config = dict(
    num_hidden_layers=14,
    hidden_size=256,
    num_attention_heads=4,
    num_key_value_heads=1,
    head_dim=64,
    intermediate_size=1024,
    vocab_size=2048,
    hidden_act='gelu',
    norm='layernorm',
    norm_place='pre',
    norm_eps=1e-05,
    positions='rope',
    rope_theta=10000.0,
    rope_fraction=1.0,
    qk_norm=True,
    attn_scale=0.135,
    bias='none',
    tie_word_embeddings=True,
    parallel_block=True,
    init='orth',
    init_std_qkv=0.0205,
    init_std_o=0.0,
    init_std_up=0.0205,
    init_std_down=0.0,
    optimizer='muon_variant',
    learning_rate=0.00335,
    lr_mult_o=1.5,
    beta1=0.95,
    lr_head=0.00726,
    warmup_steps=142,
    schedule='wsd',
    decay_fraction=0.303,
    decay_shape='linear',
    final_lr_fraction=0.0,
    batch_tokens=65536,
    max_seq_len=768,
    doc_mask=True,
    train_tokens=479800000,
    max_steps=7322,
    dataset='wikipedia_en',
)
MLP neurons of a small language model. Each row is named by its layer, matrix (up: input weights; down: output weights) and neuron, and shows model dimensions 64-127. Each number is 128 + 24 x the weight over its row's rms, rounded and kept within 0 to 255.
Before each neuron's rows, "fires on" lists the tokens most often at its 100 highest values on Wikipedia text that the model never trained on.

fires on: " ch", " Ch", " to", " v", " g"
L11.up177 [120  93 105 152 123 155  92 130 124 143 109  85 170 121  83 127 127 142 153 136 118 100 127 130 184 107 149 133 125 100 152 143 154 121 156 109 119 135 108 127 148 124 133 102 144 134 114 147 153 114 128 111 143 132 131 107  90 117 133 140 157 142 134  98]
L11.down177 [147 161  68 175 118 116 139 128 141 150 113 120 106 132 130 118 105 128  97 140 158 139 149 139 120 145 128  91 131 130 155 125 154 112  96 135  89 168 104 124 161 126 104 122 141 166 140 136 150 110 101 135 141 128 145 116 136 130 112 110 124 103 155 149]

fires on: " as", "u", "up", "v", ";"
L7.up125 [ 92 100 120 133 139 169 139 110 124 173 115 133 144 159 126  83 176  99 174 130 120 120 139 101  88 152 167 135 101 172  91 108 113 114  78 130 103 131 124 124 143 131 102 160 151 138  76 137 138  75 112 147 145 139 122 119  91 105  80 120 142 146  92 116]
L7.down125 [133  89 114 140 112 112 103 138 161 171 109 105  85 155 120 151 125 133 140 143 150 111 121 100  95 136 116 172 135 125 110  77 170 136 133 114 163 140  86 113 127 113 109  99 113 159  80 121 180  94 105 165 154 164 101 112 115 148  97 119  99 119 176 115]

fires on: " and", "-", " or", ","
L7.up96 [ 85 130  94 103 119 133 104 117  99 174  98 137 150 146 164 172  99 121 113 122 121 149 137 117 149 127 105 161 130 174 138  97 131 120 149 126 111 184 126 124 145 134 114 109 135 132 156 111 119 114 119 141  89 107 112  87 107 123 141 103 129 130  94 105]
L7.down96 [142 122 159 150 128 103 131 111 106 123  99  95 150 150  94 158 139 114 156 110 121 138 109 100 150 105 148 162 139 114 125  93  76 111 139 179  98 132 128 101  96 157 114 141 126 149 142  84 154 150 128 168 155 119  69  91 151 112 126  99 125 153  92 154]

fires on: " of", " the", ":", " in", "0", "2"
L7.up486 [133 168 125 115 101 106 138 176 140 153 147 119 132 147 124 139 132 161 126 142 128 103 162  87 137 109 154 131 137 148 138 103 130 143 149  98 101  87 133 184 130 155  97 149 149 104 122 123 129 129 105 131 139 126 103 141 166 131 161 112 131 158 113 147]
L7.down486 [112 109 120 171 166  94 117 128 123 151  94 121 134 140 134  82  86 111 183 113 137 124 174  99  82 101 122 121 111 134 169 103 147 130  72  87 124 123 134 100 115 161 105 100 120 119 139 134 150 127 147 147 166 120 142  88 125 132 128 105 140 155 141 144]

fires on: "ly", "ill", "ually", "ess", "ately"
L4.up844 [122 113 110 112 144 107 147 111  83  89 107 122 106  85  97  85 109 102 147 163 114 106 174 127 149 126 128 140 122 106 149 113 114 106  74 128 106 111 112 155 112 119 114  93 132 106 118 133 171  98  88  91 133  87 142 127 164 122 127  79 142  83 142 109]
L4.down844 [164  91 108 122  99 121 187 113 124  86 147 130 128  83  86 141 132 149 127 170 136 101 170 122 131 110 159 136 119 122 127 114 145 125  67 119 108 169 131 106 150 122 179 129 125 142 122 120 116 127 134  76 124 135 124 138 152 125 142  91 129 126 125 102]

fires on: ".\n\n", "\n\n", "==\n", ").\n\n"
L8.up701 [103 146 138 126 111 132 122 107 131 125 167 186 125 143 110 126 115 113 117 152 121  83 130 119 101 155 115 111 100 146  94 123 136 136 127 115 116 120 138 147 101 130 141 163 135 128 100 185 108 141 173 123  96 140 133 134  95  95 122 115 147 182 154 150]
L8.down701 [119 152  99 134 145  95 109 135 164 159 121 127 120 122  99 134 130 109 157 164 126 134 148 151 104 136 111 115  98 139 123 165 135 117 116 167 112 127 127 119 156 139 110 116 109 110 116 122 163 159 115 132 129 125 125 134 112 136 155 134 131  93 121 143]

fires on: "er", "v", "ier", "erg", "le"
L5.up635 [112 118 157  53 110 137 105  98 107 108 138 131 137 138 112  79  69 181 162 150  93 113 158 172 109 126 166 113 137 130 160 130 153  99  78 111 151 102 119 173 109 123 132 114 120 147 136 126 128 107 108 106 169 142 142 122  94  94 127 103 135 128 157 125]
L5.down635 [133 139 116  90 153 124 145 125 102 131 122 135  98 144 112 109 155 127 162 121 135 183  97 130 125 108 138 155  85 132 140 135 122 138 110 124 124 162 136 152 123 132 140  85 120 136 135 108 155 139 148 117 141  86 128 117 100 150 131 145 106 156 137 176]

fires on: " min", "qu", "in", "-", " ", "on"
L11.up848 [112 132 137 115 134 102 120 126  86 160 103 103 110 145 154 173 145 216 144  79 124 151 106 143 116 122  88 115 100 144 119 146 118 106 135 133 143 175 118 103  98 128 120 186 116 100 133 129 129 122 157 138 147 114 135 124 108 103 140 141 153 169 131 127]
L11.down848 [144 155 121 142  81 120 144 130 122 159 155 104 134 124 127 130 142 128 122 136 147 157 117  77 108 114  84 162 101 157 104 114 159 152 164 144  97 122 125 147 122 123 119 123 100 150 139  96 136 152 114 136 131 110 120 102 150 123 154  88  73 130  60  85]

fires on: " and", " to", " that", " of", " with", "ed"
L8.up294 [108 118 159 142 145 121 102 152 131 152 132 130 141 115 158 137 128 160 128 126 173 151 151 142  86 189 102 117 153 138 142 124  90 144 135 130 160 151 136 126 161  86 146 124 123 141 128 119 131 137 139 173 118 163 128 133 135 156  79  82 128 117 105 137]
L8.down294 [126 158 104 144 101 140 151 123 110 147 166 144 153  86 112 140 143 126 134 136 123  77 136 167 122 123 111 142 106 160 112 114 136 123 171 130  99 142 151 155  70 156 132 156 151 125 109 135 132 136 107 122 116 126 109 113 135 112 123 153 102 150 151 109]

fires on: " L", " D", "a", " K", " G", " Re"
L10.up959 [134 144 149 107 151 182 107 128 108 151 154 156 117 127 150 125 126 131  85  87 144 127 117 142 102 139 144 127 115 148 107  90 101 141 132  95 132 119 124 119  99 137 109 125 117 133 118 136 136 165 186 158 164 126 146 131  84  87  96 154  90 121  81 117]
L10.down959 [148 151  75 125 132 123 137 113 120 143 133  81  82 135 150 177 149 121 156 130  99 132 130 113 108 142 151 114 162 121 130 153 176 113 138 170 136 150 130 137 156 129  96 137 154 131 152 128  96 106  78  98  86 133  94 140 118 176 113 128 156 126 119 132]

fires on: "re", " per", "le", "er", " under", "f"
L8.up272 [142 140 110 119 166  92 113  90  99 123 138 131 128 178 110 105 124 180 114  94 131 126 125 105 114 136 141 126 128 108 128 143 116 101 117 123 101 131 111 134 167 113 135 114 131 141 158 113 112 107 158 166 130 116 148 105  99 106 154 140 115 128 144 134]
L8.down272 [124 162 151 149 148 144 121 145 110 109 164 166  78  96 118 103 116 125 174 168 159 165 117 120 105 117 116 145 102 141 143 137 165 135 128 126 139 139 108 141 123 123 138 102 127 118 168 105 170  85 128 138 130 127 144 121 132 171 117  91 112 144 117 152]

fires on: "od", "id", " to", "os", "it", "s"
L6.up900 [134 129 140 112 159  97 153 131 148 116  63 151 141 112 153 100 138 146 160 144 128 113 173  96  97 117 106 149 104 154 148 123 128 149 116 147 122 132  93 119 125 148  63  99 111 138 156  92 127 111 109 135 150 138 127  91 108 151 117 117 160 114 148 163]
L6.down900 [ 78 150 129 150 154 141  92 126 119 124 142 128 114 102 172 103  91 113 136 154 116 115 130 154 110 153 123 121  82 165 148 118 107 145 165 116 143 141 144  81 143 151  77 163 120  69  76 178 146 153 141 142 117 136 169 158 153 123  82 119 116 117 133 128]

fires on: " and", ","
L6.up25 [112 168 134 121  65 108 154 134 152  98 132 114 153 135 118 103 155 147 117 141 143 129 119 130 120 119 147 107 173 164 118 119 103 142 135 121 135 143 105 147 110 102 110 125  90 130 111  80 151 133 157 159 113 134  99 149 118 135 160  90 137 133 136 159]
L6.down25 [129 140 133 190 136 133 116 144  88 128 139 149 175  90 147 151  94 126 130 183  92 150 126 125 144 118  78 124  97 150 132 110 131 105 130  88 112 157 183 150 104 146 132 138 124 118 117 100 128 125 133 100 133  98 119 100 123 123 148 144  93 104 117 105]

fires on: ",", "g", "el", " the"
L7.up368 [107 117 128 142 120 175 165 153 147 133 137 135 154 142 114 102 144 157  90 122 186 173  90 113 120 142 122 132 128 154 128 109 131 159 122 138 158 118 143 151 161  91 109 124 125 137 152 100 124 144 137 114 160 115 144 114 117 130 136  92  99 171 105 100]
L7.down368 [130 135 139 123 150 170 121  98  87  89 115 148 116 110 176 116 141 140 108 162 121 112 112 130 125 101 141 117  74 113 149 152 139 107 117 161 106 125 105  98 198 150  99  96 112 116 145 124 154 122 156  99 127 112 116 146 131 123 198 145 141 121  76 105]

fires on: "and", "all", "ent", "ac", "en", "n"
L6.up359 [150 110  98 125 118  88 133 188 142 195 131 163 141 109 141 178 151 139 117 110 166 105 121 100 133 117 126  98 156 116 141 122 127  92 109 148 127 132  95 153 126 109 139 111 126 125 135 142 165 103 110  82 131 132  88 131 142 112 116 134 111 101 115 166]
L6.down359 [134  99  95 132 104 109 142 170 108 130 134 104 110 116  75 184 156 144 111 123 202 125  82 142 138 144 132 100 136 138 121 124 175 121 134  98  92 153 123 108  95 130 140 148 151 159 131  97 150 136 104 100 114 127 116 159 140 126 160 120 127 103 130  96]

fires on: "x", "id", "ed", "ther", "aced", "il"
L4.up494 [119 132 139 158 128 135 129  73 123 138 117 115 108 111 134 109  99 113 153  98  90 129 116  80 131 136 127 106 102 149  89 144 145  75 164 135 124  95 128  62 119 148 140 149  90 129 142 106 118 118 146 131 169 192  95 165 139 125 100 167 134 118 118 103]
L4.down494 [141  98 134 141 111 116 145  95 151  80  90 109  99 135 143 125 113 149 160 121 165 126 136  86 112 149  75 153 124 156 130 169 160  84  80 120 124 146 124 112 117 128 120 109 130 145 129 108  75 138 142 159 124 102 121  59 126 125 115 132 139 142 104 123]

fires on: ",", "it", " on", " that", " time", "t"
L6.up186 [112 109 125 133 175 112 115 136 113 148 117 133 115 171  79 120 206  87 116  82 140 108 153  96 140 128 121 122 112 146 185 108 118  83 126 120 127 148 140 181  94 135 132 107 117 132 172 128 159 101 104 108 137 125 123 115 117 121 137 117 144 129 177 131]
L6.down186 [123 139 176 151 160 138 131 165 127 164 113 101 142 138 156 155 136 153 117 134 109 119 141 110 132 150 128 131  97  99 132 134 119 108 164 110 175 143  69 102 111 150 116 138 125 167 112 104 140 130 115 120  89 142  99 125 139 152  91  94 133 128 126 105]

fires on: " in", " under", " of", "ith", "rough", "out"
L7.up159 [ 97  82 119 127 162 133 133 105 130 159 118 118 108 115 120 110 147 119 165 108 151  89 165  98 131 116 204 135 158 145 109 104 110 138 144 104 103 128  74 146 155 143 118 126 183 144 121 101 159 170 122 106 118 116 128 145 127 147 165 154 101 156 151 168]
L7.down159 [119 119 121 162 162 120 106 160 155 118 134 106 141 144  71 103 110 135 123  77 104 128 123 133 106 190 107 175 125 147 120 117 173 149 107 118  77 131 105 120  84 156 144 118 111 180 117 179 179 151 112 130 119 148 150  87 122 152 142 125 159 126 159 130]

fires on: ".\n\n", ".", "\n\n", ",", "|"
L6.up449 [155 145 132 148 143 141 107 133 142 131 137 155 125 126  95 123 117 141 126 148 123 117 166  87  85 163 169 117 128 120  84 132 124 122 163 112  91 102 109 125  79 109 130 150 130 133  78 158 110 154 161 113  78 117 135  95 120 102  75 132 138 183 134 150]
L6.down449 [149 114 116 135 104 133 114 114 163 155 139 115 143 112 121 139 112 127 119 150 150 126 157 133 118 129 142  97 127 166 133 121 144 118 191 131 132 119 132 123 134 166 129 118 143 127 104 151 103 152 113 120 110 146 131 131 115 138 120 137 146 145 179 125]

fires on: ",", "m", "amp"
L6.up991 [134 124 123 184 146 144 160 111 137 106 125 111 117 141  88 124 142 107 100 116 148 142 165 142 116 138 135 112 125 187 114  60  65 141 146  94 112 153  90 169 116 120 136 138 131 145 120  85  82 120 137 109 135 120  93 126 130 130 144 129 109 127 116 128]
L6.down991 [109 126 153 183 187 149 131 118  99 104 114  93 160 100 106 150 133 100 118 135 100 125 109 101 159  84 166 118  97 120 113 135 142  91 121 169 101 118 129 120 130 173 122 122 160 143 127 125 139  92  94 168 122 110 113 109 147 124 135 150 104 154  95 116]

fires on: "ed", "id", "ite", "ain", "it"
L5.up719 [136 134 158 134 154 122 106 111 128 139 115  90 147 151 148 117 147  53 132 140 139 106 119 116 126 127 110 127 109 134  97 136 130  87 134 142 143 119  95 107 109 144 116 117 132 114 108 116 108  95 128 145 118 139 153 148 157 120 118 160 173 114  97 148]
L5.down719 [162 151 143 164 136 110 133 110 136 121 115  80 152 107 116 133 148 146 151 123 154 109 108 125 124 131 166 115  57 166 129 125 142  97 149 106 132 165 149 135 151 129 123 144  93 161 117 146 120 159 158 105 111 123 164 121 117 150 102 145 144 124  91 158]